{
  "n_layer": 15,
  "qk_norm": false,
  "tie_embeddings": true,
  "init_std_qkv": 0.0235,
  "lr_head": 0.00524,
  "schedule": "cos",
  "batch_tokens": 32768
}
MLP neurons of a small language model. Each row is named by its layer, matrix (gate and up: input weights) and neuron, and shows model dimensions 144-239. Each number is 200 + 20 x the weight over its row's rms, rounded and kept within 0 to 999. A neuron's up and down rows have the sign that makes its largest values positive.
After each neuron's rows, "fires in" lists the words (lower case) most often at its 100 highest values on Wikipedia text that the model never trained on; "fires on" lists the tokens most often at its 100 highest values on Wikipedia text that the model never trained on.

L6.gate448,211,211,197,230,186,226,198,221,198,195,174,220,197,199,200,204,215,207,199,192,195,227,209,242,186,198,216,193,227,185,184,186,175,216,199,168,226,192,204,226,197,198,202,191,184,214,216,192,197,217,210,212,191,238,207,174,215,175,176,162,214,155,192,156,195,209,180,199,223,201,200,178,222,219,188,179,168,165,197,195,193,250,177,194,167,176,208,237,203,231,201,206,223,229,191,241
L6.up448,225,167,208,217,180,187,213,209,203,198,200,210,190,228,184,191,198,215,200,189,204,230,213,228,192,205,233,212,197,221,199,187,167,211,201,176,211,214,210,192,187,200,219,162,193,211,176,186,228,214,195,189,190,212,184,154,241,185,156,195,234,211,194,163,208,212,197,207,257,186,200,196,192,181,206,205,206,195,170,183,209,203,190,210,190,211,218,210,161,212,220,188,196,186,194,227
fires in: "world", "south", "united", "national", "north", "central"
fires on: "outh", " World", "orld", " United", "orth", " National"

L2.gate864,191,167,173,205,190,241,217,196,208,200,186,206,195,211,204,173,189,204,154,221,240,220,192,180,211,185,171,204,225,224,248,222,185,180,199,213,167,202,203,192,222,195,215,218,174,203,184,222,206,208,180,199,221,181,231,172,232,203,160,194,175,239,184,163,210,174,174,232,224,225,179,178,163,234,142,181,198,193,209,217,203,230,166,191,183,174,209,186,221,212,173,186,186,213,189,200
L2.up864,201,194,225,175,199,187,180,206,206,211,186,193,185,195,198,218,216,163,194,194,186,179,225,194,210,188,209,171,198,204,240,203,202,188,215,199,175,218,202,194,160,232,202,201,185,158,197,199,142,208,181,241,223,221,201,200,180,179,162,185,190,219,211,221,187,184,242,199,205,174,191,201,188,174,207,187,217,181,231,212,200,223,204,208,202,166,153,174,194,198,189,207,215,200,183,183
fires in: "is", "are"
fires on: " is", " are"

L2.gate912,237,208,206,235,182,177,187,212,197,216,206,185,196,208,184,221,213,213,191,192,203,210,190,236,212,179,221,172,238,215,187,231,197,227,210,174,157,159,213,237,209,207,177,173,171,213,199,191,214,217,181,188,202,244,218,198,188,218,213,203,200,197,235,201,223,194,181,161,228,190,215,211,206,210,221,220,205,171,208,239,189,232,200,194,200,179,184,207,158,199,222,245,206,235,165,214
L2.up912,233,197,216,240,212,178,202,208,203,208,191,157,164,214,181,197,202,211,157,215,196,182,203,224,237,192,216,203,215,197,214,193,228,209,219,185,196,173,232,204,211,158,188,193,172,211,204,177,214,189,182,175,170,199,220,195,190,169,235,169,220,167,214,195,195,195,182,173,240,195,194,204,206,202,222,194,197,188,204,188,173,205,174,221,198,187,177,212,191,171,210,202,238,231,161,206
fires in: "world", "other", "south", "others", "population"
fires on: " other", "outh", " World", "orld", "ation"

L2.gate692,172,187,183,223,216,183,225,192,199,177,183,190,216,194,190,178,215,208,171,191,223,209,210,163,225,228,211,240,201,229,224,224,202,198,200,165,223,185,227,177,208,203,213,195,216,216,214,202,233,203,197,202,184,185,210,183,198,230,220,178,214,223,201,241,213,201,165,199,200,194,133,189,231,191,200,195,218,178,225,174,233,211,190,188,210,198,185,191,227,228,172,221,182,202,195,192
L2.up692,176,184,179,232,198,210,226,202,194,187,197,209,201,199,183,202,205,206,181,214,215,205,215,149,231,200,197,211,189,211,277,207,205,172,201,169,193,196,235,178,197,211,214,183,204,212,198,212,220,198,183,216,183,205,211,190,194,225,213,197,218,215,209,244,199,196,179,207,219,199,172,206,223,213,193,202,233,187,229,180,223,190,162,189,189,201,215,199,209,234,173,228,184,197,193,203
fires in: "of", "the"
fires on: " of", " the"

L2.gate844,175,199,203,231,227,183,210,172,216,194,171,189,234,208,212,178,228,218,203,146,203,234,218,212,154,177,180,209,198,236,199,187,207,182,183,188,215,206,169,220,191,221,220,207,207,195,202,198,180,221,208,173,190,174,212,204,186,220,206,179,217,192,247,213,203,152,164,197,190,255,201,198,218,232,209,178,230,143,201,186,213,178,175,193,169,202,222,173,201,212,179,181,201,192,209,203
L2.up844,169,204,210,200,236,179,199,195,217,188,171,192,231,217,212,183,210,221,215,166,190,232,219,215,164,196,209,193,198,209,200,191,217,181,201,210,229,200,181,210,187,195,223,214,224,208,212,208,188,230,197,171,194,178,211,206,181,212,216,184,210,191,243,213,205,152,154,193,212,253,213,200,225,229,197,184,219,149,207,181,214,189,193,200,168,216,220,184,211,199,177,195,206,172,209,187
fires in: "the", "there"
fires on: " the", " The"

L6.gate217,223,214,220,213,206,187,169,219,227,169,221,177,210,235,178,189,207,198,191,217,219,223,174,197,203,221,214,210,179,206,190,206,183,203,170,205,217,198,204,194,184,206,190,230,194,211,184,194,246,241,206,190,190,162,201,215,197,237,188,221,226,183,140,225,184,218,201,217,194,219,188,186,189,199,199,231,200,180,229,210,180,193,196,202,222,194,201,203,206,208,230,208,213,193,177,219
L6.up217,206,238,206,204,192,195,188,190,185,209,213,210,219,222,203,228,194,173,214,195,184,223,218,186,189,224,225,201,197,193,151,192,198,140,214,183,197,187,207,184,208,183,198,175,192,213,197,193,186,175,181,205,210,202,205,216,190,191,202,190,166,215,209,217,201,198,186,195,188,237,203,183,186,224,196,227,203,209,205,225,202,191,181,190,165,243,198,234,203,199,202,203,174,218,186,183
fires in: "was", "is", "became", "county", "industry", "party"
fires on: " was", " is", "ame", "ust", " Count", " Part"

L2.gate906,195,189,239,178,195,211,184,192,197,186,201,225,196,209,215,184,206,155,203,150,187,182,233,173,206,212,208,197,193,225,203,203,189,213,188,226,219,207,193,175,198,203,211,188,170,199,198,192,176,231,199,207,190,171,229,209,207,208,182,153,199,219,185,198,215,202,167,232,194,204,207,155,179,216,188,217,195,202,226,171,224,204,186,199,157,219,190,192,216,201,172,189,183,246,195,170
L2.up906,183,201,225,176,200,186,198,215,213,177,219,212,202,222,212,205,198,194,208,189,198,242,227,183,204,208,220,225,196,183,216,218,244,189,177,227,205,169,192,195,202,230,212,208,195,194,195,189,179,211,201,237,182,214,219,204,198,214,195,160,194,217,197,199,214,184,207,215,230,215,195,213,164,234,190,181,164,179,215,200,178,219,183,192,181,203,151,183,209,216,186,164,169,178,202,170
fires in: "is"
fires on: " is", " v"

L5.gate214,218,209,179,196,206,219,208,194,195,206,221,178,186,230,191,203,218,194,227,202,174,237,204,174,178,170,188,197,183,211,201,209,184,210,231,171,214,213,209,241,194,199,192,214,201,191,214,191,192,197,220,208,210,188,193,224,196,177,171,223,165,183,166,136,205,166,237,189,218,198,198,197,195,161,184,186,231,221,207,202,163,194,224,227,181,228,202,208,226,208,186,216,206,192,196,170
L5.up214,183,186,201,183,230,187,206,210,169,190,215,201,179,213,214,215,229,207,201,161,172,205,206,215,166,176,244,237,232,207,225,228,199,201,216,200,197,211,227,173,196,184,193,228,227,202,189,206,189,200,242,208,181,198,217,180,203,206,179,199,209,217,213,211,245,180,204,186,206,217,196,181,225,189,236,189,202,209,194,195,192,218,205,189,196,188,201,205,239,211,192,187,205,209,173,175
fires in: "can", "men", "peninsula", "canal", "denmark", "ensure"
fires on: "en", "ens", " can", " play"

L5.gate993,206,250,203,207,194,204,221,200,216,201,167,188,184,224,178,200,206,227,237,186,216,190,191,205,202,212,178,164,177,189,180,202,173,187,194,199,215,179,225,205,180,177,222,233,155,236,191,235,225,205,178,193,225,184,198,170,222,194,192,181,208,193,174,222,195,222,202,184,213,201,186,221,213,189,220,218,207,195,216,197,194,208,196,215,184,228,186,189,183,242,197,199,192,220,165,199
L5.up993,207,226,231,219,207,199,195,235,199,171,179,179,196,222,223,226,195,205,189,193,195,221,200,193,183,223,210,202,174,224,160,191,187,208,182,203,214,179,204,190,191,190,162,230,174,208,183,196,217,207,212,227,232,185,196,209,196,209,200,192,217,191,161,184,210,207,179,235,183,215,201,207,161,179,163,195,222,220,195,241,214,202,202,222,184,214,181,227,205,193,160,201,178,234,205,193
fires in: "was", "before", "were"
fires on: " was", " be", " were"

L5.gate567,205,145,225,201,218,189,219,189,175,202,157,214,166,223,170,191,170,174,214,196,244,170,209,202,215,193,221,177,196,237,189,192,229,195,203,196,196,186,188,205,169,189,193,213,181,221,200,234,241,199,196,183,191,222,204,204,223,162,214,196,220,230,197,186,220,224,188,198,180,179,225,225,217,210,209,172,181,181,221,194,159,193,177,181,197,227,213,182,220,178,190,184,164,205,216,207
L5.up567,188,185,235,204,197,181,200,212,167,230,191,206,197,238,174,159,175,184,208,195,219,211,200,204,142,192,219,201,177,229,183,206,198,171,164,226,192,172,216,175,184,179,205,205,200,220,190,219,203,213,190,202,206,189,205,205,177,199,205,176,165,182,204,193,218,225,223,188,201,180,212,219,216,244,200,180,182,200,234,162,202,181,182,176,203,239,179,217,229,167,228,201,176,191,213,220
fires in: "this", "through", "three", "than", "those"
fires on: " th", " Th", "h"

L2.gate529,179,209,174,174,202,196,223,211,211,179,231,203,197,204,186,189,197,206,223,207,165,181,164,211,207,231,200,235,214,205,190,189,202,178,190,249,183,200,209,226,217,205,189,184,219,201,207,223,243,194,214,204,176,200,171,184,174,176,213,192,224,194,205,213,200,170,192,175,174,185,218,223,208,181,183,217,197,207,226,182,190,222,198,174,191,212,216,177,211,230,169,226,208,198,235,217
L2.up529,201,208,173,185,190,191,228,209,209,171,220,220,191,231,198,201,201,188,239,206,169,195,153,226,197,223,192,232,213,192,217,177,210,183,197,238,180,221,209,218,195,194,196,192,207,212,206,207,243,176,196,225,207,211,190,172,178,177,194,189,227,201,209,197,200,184,171,163,168,184,206,218,209,197,186,228,204,173,202,190,202,237,194,199,192,215,238,170,224,219,183,226,209,187,210,198
fires in: "its", "their", "itself"
fires on: " its", " their"

L2.gate926,204,176,190,197,220,188,214,178,223,220,174,209,191,226,164,171,186,193,231,219,221,194,237,212,226,165,214,192,196,218,181,237,201,168,170,198,193,192,166,201,184,202,219,203,203,184,194,233,181,189,191,178,163,219,210,198,179,230,205,193,176,226,195,214,216,248,166,170,212,203,201,186,180,208,189,171,164,198,207,202,219,200,204,217,209,218,168,210,195,170,198,210,219,192,224,222
L2.up926,207,169,202,226,212,187,199,181,190,212,174,212,183,225,180,181,181,174,224,215,214,198,214,205,215,174,211,188,210,227,194,242,188,179,214,201,189,206,173,179,172,183,221,181,189,178,207,209,169,205,168,199,183,220,204,196,197,237,198,183,185,243,183,197,220,231,170,193,194,187,196,178,173,206,190,164,176,179,191,208,209,224,211,218,207,194,194,210,195,198,206,185,214,192,229,209
fires in: "this", "thomas", "than", "three", "those", "thompson"
fires on: " Th", " th"

L2.gate943,229,170,188,227,207,211,178,182,204,179,210,172,201,171,163,248,228,155,212,146,159,193,206,200,175,198,191,206,192,242,181,203,207,216,179,201,236,219,186,215,182,212,258,195,216,217,206,212,221,199,195,204,193,235,189,173,217,230,194,168,208,226,208,198,223,201,209,202,190,213,174,233,221,194,220,210,174,173,188,209,205,181,176,214,211,192,174,194,191,205,189,211,195,201,165,185
L2.up943,210,185,202,225,211,161,200,197,215,179,196,162,212,171,169,242,197,197,199,190,187,204,178,213,185,206,173,191,200,203,173,201,217,173,204,163,235,210,203,210,203,190,226,187,227,190,221,222,228,207,189,195,209,188,190,176,196,212,204,142,191,220,183,238,190,215,224,227,194,159,181,199,194,180,206,213,193,157,193,228,222,183,174,202,203,202,194,202,205,208,192,192,206,207,165,199
fires in: "it", "which"
fires on: " it", " which"

L5.gate51,196,187,190,221,176,197,184,224,228,140,220,208,199,212,196,194,194,205,209,144,214,166,201,190,186,202,163,216,177,209,154,205,183,191,202,197,215,175,186,225,186,202,205,206,215,172,200,183,220,178,193,196,204,202,200,185,183,199,219,188,206,241,220,222,209,226,255,204,199,187,239,221,197,181,195,214,216,225,188,205,184,183,201,201,168,233,203,162,198,226,209,219,184,201,215,177
L5.up51,175,190,179,199,203,147,209,194,197,217,238,199,163,177,205,196,204,206,185,214,175,206,188,217,181,206,194,233,196,191,221,182,212,168,187,215,173,194,206,227,161,200,248,241,198,213,180,225,208,192,198,199,190,179,198,230,212,198,176,185,173,170,197,228,203,191,211,200,210,214,232,194,193,181,200,240,221,175,176,180,217,229,178,209,155,168,215,188,249,190,201,197,200,197,204,190
fires in: "they", "it", "he"
fires on: " they", " it", " he"

L2.gate1014,166,200,175,193,193,214,174,210,212,204,230,211,198,202,184,171,206,170,173,197,168,199,171,226,203,212,179,187,217,261,195,245,226,224,185,194,196,224,193,224,189,213,191,194,196,188,184,183,173,180,204,192,175,177,193,177,230,208,219,186,225,183,201,178,220,188,233,193,210,242,183,160,213,195,152,201,192,175,220,189,180,197,205,207,213,217,194,183,256,171,193,229,187,196,217,178
L2.up1014,197,217,190,188,193,196,170,210,225,189,182,203,206,199,174,157,196,156,174,201,186,196,144,215,186,207,206,197,210,225,212,236,200,211,202,213,175,210,207,223,181,202,203,201,233,176,198,185,189,218,197,201,179,173,194,189,208,206,217,204,207,203,211,183,240,194,215,174,212,246,182,186,204,180,178,153,204,188,184,209,190,182,216,185,195,235,180,188,224,191,196,186,161,175,212,176
fires in: "would", "can", "could", "should", "canal"
fires on: " would", " can", "ould", " de"

L5.gate625,214,184,189,186,205,199,182,216,198,215,216,208,186,215,191,176,188,238,164,206,233,214,210,206,221,230,177,194,213,239,190,209,215,234,200,236,180,157,221,175,174,194,214,219,191,189,189,193,204,175,208,193,202,255,212,212,201,177,188,189,204,212,219,200,165,211,208,198,196,181,179,248,204,164,234,193,173,205,199,209,206,215,210,198,198,230,205,192,197,185,202,185,227,188,219,220
L5.up625,230,167,215,174,211,224,168,198,187,233,203,216,174,201,209,206,184,170,221,230,191,187,161,226,188,186,192,208,204,213,191,218,185,166,225,203,193,224,199,244,201,181,193,205,209,239,229,199,212,218,179,207,220,237,217,230,197,188,171,221,217,148,187,204,193,203,190,214,214,188,214,194,203,221,222,215,214,188,177,216,210,206,231,201,199,205,229,197,189,210,191,214,201,213,214,208
fires in: "through", "three", "than", "third", "those", "thought"
fires on: " th"

L2.gate897,174,152,202,250,229,226,203,174,233,190,184,215,237,197,169,209,204,217,218,231,212,221,200,209,200,189,207,197,166,214,182,193,244,183,178,209,190,201,212,185,194,199,186,220,245,199,204,210,210,196,201,212,189,171,178,171,219,215,223,213,197,200,234,190,219,203,208,155,228,183,201,150,227,215,195,172,222,223,204,214,237,232,209,195,154,210,232,199,208,212,171,235,158,205,222,213
L2.up897,172,174,208,237,232,243,209,167,226,198,178,225,238,207,169,210,209,206,205,238,226,222,199,205,201,185,214,203,166,237,198,195,232,196,174,219,179,202,214,171,191,198,181,208,244,182,210,224,200,210,192,212,199,173,181,176,230,223,220,221,193,193,232,187,235,208,189,171,226,174,207,154,230,230,191,181,198,210,209,212,245,232,204,212,163,195,216,207,194,203,161,238,160,195,230,207
fires in: "of"
fires on: " of"

L6.gate938,205,215,179,214,217,222,187,183,196,189,234,222,230,203,161,209,187,213,212,195,217,173,182,256,228,199,198,209,185,179,165,213,185,191,209,216,185,212,175,182,177,154,169,169,176,210,177,209,181,175,173,208,185,202,193,208,210,206,210,177,193,198,219,210,207,205,215,211,211,216,195,220,182,207,167,212,171,195,248,180,196,210,176,200,208,217,227,197,183,212,182,207,203,187,189,155
L6.up938,233,183,223,203,222,197,213,221,202,204,237,234,211,225,174,221,214,159,233,197,208,217,188,238,184,218,228,188,191,184,206,201,195,191,177,171,188,215,227,181,173,192,187,202,182,204,208,234,190,179,177,201,191,204,179,189,200,160,192,198,202,208,206,190,188,197,183,152,213,175,199,230,186,207,167,202,177,186,209,188,192,198,214,224,192,198,228,222,181,210,229,210,175,153,216,196
fires in: "team", "game", "club", "eventually", "stadium"
fires on: " team", "ub", "ame", "p", "ual", "ium"

L9.gate64,238,203,199,217,252,215,133,194,190,198,224,213,224,179,233,216,170,197,194,204,249,197,198,213,175,236,209,195,228,195,205,211,221,203,210,179,174,201,203,182,217,208,195,202,208,197,202,197,184,188,174,207,196,184,224,211,171,178,214,205,204,235,183,202,216,191,194,217,177,193,223,188,182,197,179,192,188,198,168,182,205,182,201,207,206,222,205,175,163,164,170,232,157,204,216,188
L9.up64,229,175,211,212,236,207,144,192,156,201,199,195,223,166,208,217,200,164,187,199,199,222,206,238,187,233,178,188,208,218,232,209,198,193,191,208,207,196,205,223,211,216,224,219,207,211,211,177,201,200,174,230,167,172,230,202,196,179,199,165,230,164,182,216,206,199,178,159,226,211,194,208,205,206,195,186,195,210,183,208,195,168,232,199,202,209,216,216,210,194,197,184,199,187,201,166
fires in: "to", "not", "would", "help", "t", "could"
fires on: " to", " not", "p", " would", "ould", "t"

L2.gate367,189,192,193,200,229,200,190,199,183,196,203,218,196,189,189,202,229,215,182,200,170,211,208,223,200,212,202,196,225,207,178,206,199,195,207,221,194,196,185,208,214,173,199,198,198,228,202,199,240,191,165,247,173,215,205,191,191,195,202,212,257,184,231,217,192,184,199,187,182,188,191,171,207,191,208,205,209,184,217,188,206,196,222,241,213,213,193,223,198,186,199,189,225,201,219,207
L2.up367,207,211,188,219,225,173,215,185,201,191,184,206,184,180,194,207,201,171,184,188,162,210,184,225,156,208,184,217,212,182,185,195,215,163,200,216,182,196,227,198,190,208,190,199,209,174,186,234,222,197,189,212,209,200,196,169,190,186,183,182,202,208,254,206,189,200,201,208,148,216,199,180,220,157,169,208,222,198,194,193,178,189,170,230,172,226,194,179,189,184,208,156,188,190,211,185
fires in: "their", "i", "its", "ii", "illinois", "iraq"
fires on: " I", " their"

L12.gate269,191,179,203,190,187,174,207,201,211,188,211,223,225,213,193,224,200,150,196,196,216,197,208,267,201,197,179,200,195,199,180,212,206,159,195,215,191,199,174,187,182,206,184,235,202,161,194,190,215,198,208,185,182,200,203,181,189,174,234,198,230,197,188,215,197,181,203,169,194,201,200,209,172,221,167,210,189,226,196,210,185,194,193,193,203,221,215,223,180,185,186,213,180,228,199,202
L12.up269,208,192,207,234,202,190,192,240,177,200,203,194,253,193,188,209,214,193,227,172,219,233,200,235,200,234,221,212,204,201,206,235,226,185,203,194,182,198,176,208,216,200,173,206,249,191,204,200,195,193,201,213,173,167,201,206,186,173,215,189,197,187,160,208,210,197,166,221,203,198,223,217,193,178,188,180,187,224,211,174,190,179,222,166,208,204,188,177,179,207,182,205,174,218,190,176
fires in: "to", "not", "would", "could"
fires on: " to", " not", " would", "ould"

L2.gate805,185,184,180,205,188,206,236,232,156,187,202,194,173,210,175,179,234,209,178,194,227,234,198,176,194,210,184,202,204,197,220,202,200,229,177,188,187,204,185,198,213,213,235,194,194,216,175,216,224,188,218,212,176,179,205,200,203,196,223,209,240,215,187,155,220,224,179,193,156,227,226,168,242,211,223,201,208,217,227,192,205,211,233,139,193,164,222,173,185,195,197,182,205,205,179,199
L2.up805,196,197,189,190,226,182,195,207,204,240,188,190,220,195,186,264,197,184,222,174,202,189,198,169,211,182,208,190,192,210,216,203,196,196,169,189,184,201,198,179,186,195,210,199,214,197,191,191,193,211,235,219,184,154,247,198,191,209,190,184,210,193,187,201,181,175,193,195,221,218,181,268,214,177,225,198,212,180,211,193,190,178,198,148,196,200,212,176,189,180,210,202,247,187,175,200
fires in: "the", "then", "there"
fires on: " the"

L2.gate308,169,153,225,208,197,205,227,185,191,229,204,196,207,228,181,189,200,190,199,217,222,199,191,192,203,236,206,199,213,212,160,209,204,166,203,194,169,197,185,194,192,191,194,172,167,228,168,201,170,206,203,206,150,198,201,245,179,222,199,216,188,229,199,227,198,223,195,214,193,179,208,229,209,179,199,183,197,202,207,213,214,235,212,192,204,225,211,194,226,208,211,182,225,226,184,196
L2.up308,177,187,219,205,203,195,190,190,201,244,180,177,210,230,176,201,198,198,199,195,180,194,173,180,228,224,201,198,207,213,149,232,204,139,206,213,153,192,165,209,183,178,182,185,184,200,189,174,180,230,195,214,187,192,205,250,157,230,203,161,227,187,216,199,189,193,181,191,217,174,231,215,196,172,228,177,192,205,219,212,242,204,218,215,223,208,213,184,221,208,223,209,190,209,192,181
fires in: "through", "than", "three", "those", "third", "thought"
fires on: " th"

L7.gate68,197,175,209,191,178,196,217,225,178,159,209,201,176,232,226,213,169,208,210,218,217,180,188,201,202,224,174,212,225,190,199,226,222,172,169,194,202,171,194,198,184,224,209,182,223,185,205,215,204,213,187,228,203,229,215,217,167,193,157,195,174,197,203,228,211,175,176,197,208,205,207,189,214,180,207,238,177,218,179,190,174,221,215,205,184,213,160,202,225,257,213,203,169,211,151,209
L7.up68,191,238,214,212,205,208,180,212,222,208,216,215,248,208,210,235,202,174,159,178,187,165,166,216,221,218,229,189,211,193,200,171,210,234,198,192,207,207,198,201,195,213,214,162,200,231,197,240,210,214,206,193,206,189,193,210,178,196,143,205,232,163,175,193,223,198,202,207,204,212,233,205,212,216,210,177,215,223,222,168,201,192,208,226,203,218,205,197,204,191,205,237,205,225,224,230
fires in: "win", "went", "won", "wheelchair", "winner", "winning"
fires on: "in", "ent", "inn", "he", "on"

L7.gate552,224,182,230,200,181,233,162,221,209,178,230,213,181,230,222,208,194,217,240,185,202,198,196,165,207,198,199,225,216,198,184,227,208,206,153,219,245,227,189,178,236,172,163,196,164,202,169,194,208,212,173,202,217,168,220,210,222,158,190,175,221,201,183,183,168,203,181,223,196,185,209,198,153,206,207,180,202,165,201,162,213,174,174,227,206,205,209,191,178,186,191,182,185,190,190,187
L7.up552,209,194,228,194,145,198,200,220,216,185,231,226,164,240,211,234,201,194,229,220,174,219,183,196,192,198,191,238,221,204,207,208,232,210,209,195,187,200,222,213,204,182,210,203,172,185,205,172,226,197,165,199,198,209,231,187,252,222,228,218,177,210,204,210,180,180,188,187,219,169,209,194,181,212,185,154,198,176,223,225,201,223,191,210,202,170,223,220,194,224,185,176,218,218,190,209
fires in: "are", "club", "like", "is", "several"
fires on: " are", " cl", " is", "ur", "e", "al"

L7.gate697,209,205,191,207,190,196,207,185,223,174,198,210,172,217,209,192,224,174,190,197,206,193,187,183,201,229,197,188,175,207,207,218,208,194,186,203,172,168,189,196,210,211,176,175,187,237,178,208,198,198,204,191,179,184,164,200,195,175,233,175,170,210,214,227,190,196,189,191,219,179,240,185,203,224,187,196,205,170,220,160,229,199,199,205,197,235,207,195,203,204,221,198,171,175,193,202
L7.up697,216,198,200,250,153,192,202,212,210,219,200,178,205,226,191,199,225,190,171,226,203,217,177,201,201,203,213,207,216,206,201,231,209,213,203,177,201,199,193,164,167,190,185,207,187,212,202,160,208,186,177,195,151,210,203,159,193,256,172,181,177,204,204,214,207,191,190,216,197,173,216,206,233,197,202,192,203,170,216,204,209,176,184,146,175,233,218,207,167,234,225,192,174,221,190,203
fires in: "with", "many", "of", "made", "against"
fires on: "ith", " with", "any", " of", "ade", "st"

L2.gate432,175,185,189,213,202,211,197,168,223,232,188,236,245,197,203,190,217,190,214,182,188,217,223,206,171,174,203,172,193,211,201,196,212,193,189,211,183,200,190,141,221,188,204,204,208,213,202,214,184,157,203,195,261,189,220,174,194,193,235,190,238,204,211,219,235,186,213,206,215,180,198,199,199,201,210,206,201,196,178,199,221,193,186,249,187,183,186,190,190,154,226,191,193,202,201,188
L2.up432,211,210,177,217,183,195,237,216,199,158,204,190,144,189,219,235,173,209,205,217,195,143,186,158,191,234,210,174,193,189,205,207,193,193,204,206,193,196,193,218,194,206,196,201,206,215,244,191,192,208,227,220,180,204,205,222,171,189,215,201,209,202,205,186,196,196,206,218,189,202,186,207,204,191,196,200,162,186,224,201,229,172,196,172,187,199,197,196,202,210,159,196,186,248,192,214
fires in: "album", "but", "s", "song", "released", "songs"
fires on: " s", " al", " but", "'s", " rele", "eng"

L2.gate792,210,189,189,230,182,193,208,194,190,188,218,225,211,218,185,203,201,180,199,202,214,174,198,196,215,242,194,243,179,219,190,193,213,208,167,198,204,197,250,216,174,223,234,194,178,194,235,218,182,201,181,190,213,189,187,223,226,203,191,166,161,220,181,188,221,202,232,186,219,185,210,249,192,183,217,166,175,196,226,174,224,187,209,205,208,237,212,209,225,240,193,186,187,191,225,199
L2.up792,183,204,202,191,217,192,231,170,203,223,201,204,199,220,184,227,213,186,206,193,190,186,187,191,221,208,201,209,181,190,190,188,207,218,161,178,204,196,236,216,203,198,184,194,237,176,233,215,198,175,177,217,206,202,204,175,231,166,203,151,206,222,184,200,231,188,206,210,204,218,209,235,189,200,219,152,150,182,196,174,240,191,217,188,178,207,219,200,208,174,152,190,168,183,204,195
fires in: "team", "club", "teams", "submission", "clubs"
fires on: " team", "eam", "ub", " play"

L12.gate445,193,220,195,220,173,248,210,225,225,224,217,204,166,203,203,180,196,209,184,213,184,201,200,201,202,218,175,216,198,198,198,215,206,207,220,206,198,222,206,174,197,214,194,165,189,184,225,173,201,165,191,200,204,170,189,193,201,239,196,214,170,202,185,197,228,194,194,214,221,202,226,174,198,241,230,240,175,215,203,199,242,230,187,175,188,208,197,195,212,203,202,194,217,204,184,182
L12.up445,202,197,195,210,241,218,219,189,170,201,184,198,196,179,180,188,203,240,223,199,216,187,213,197,189,203,186,215,230,196,208,151,201,157,200,223,190,197,187,200,183,142,231,211,228,207,179,213,186,194,216,197,210,255,188,198,190,210,160,196,172,204,186,185,237,184,190,190,178,216,187,170,186,199,207,217,204,214,209,198,215,212,213,190,207,222,182,181,160,166,212,195,170,193,181,169
fires in: "built", "building", "council", "commercial", "buildings", "body"
fires on: " bu", "c", "u", "ut", "od"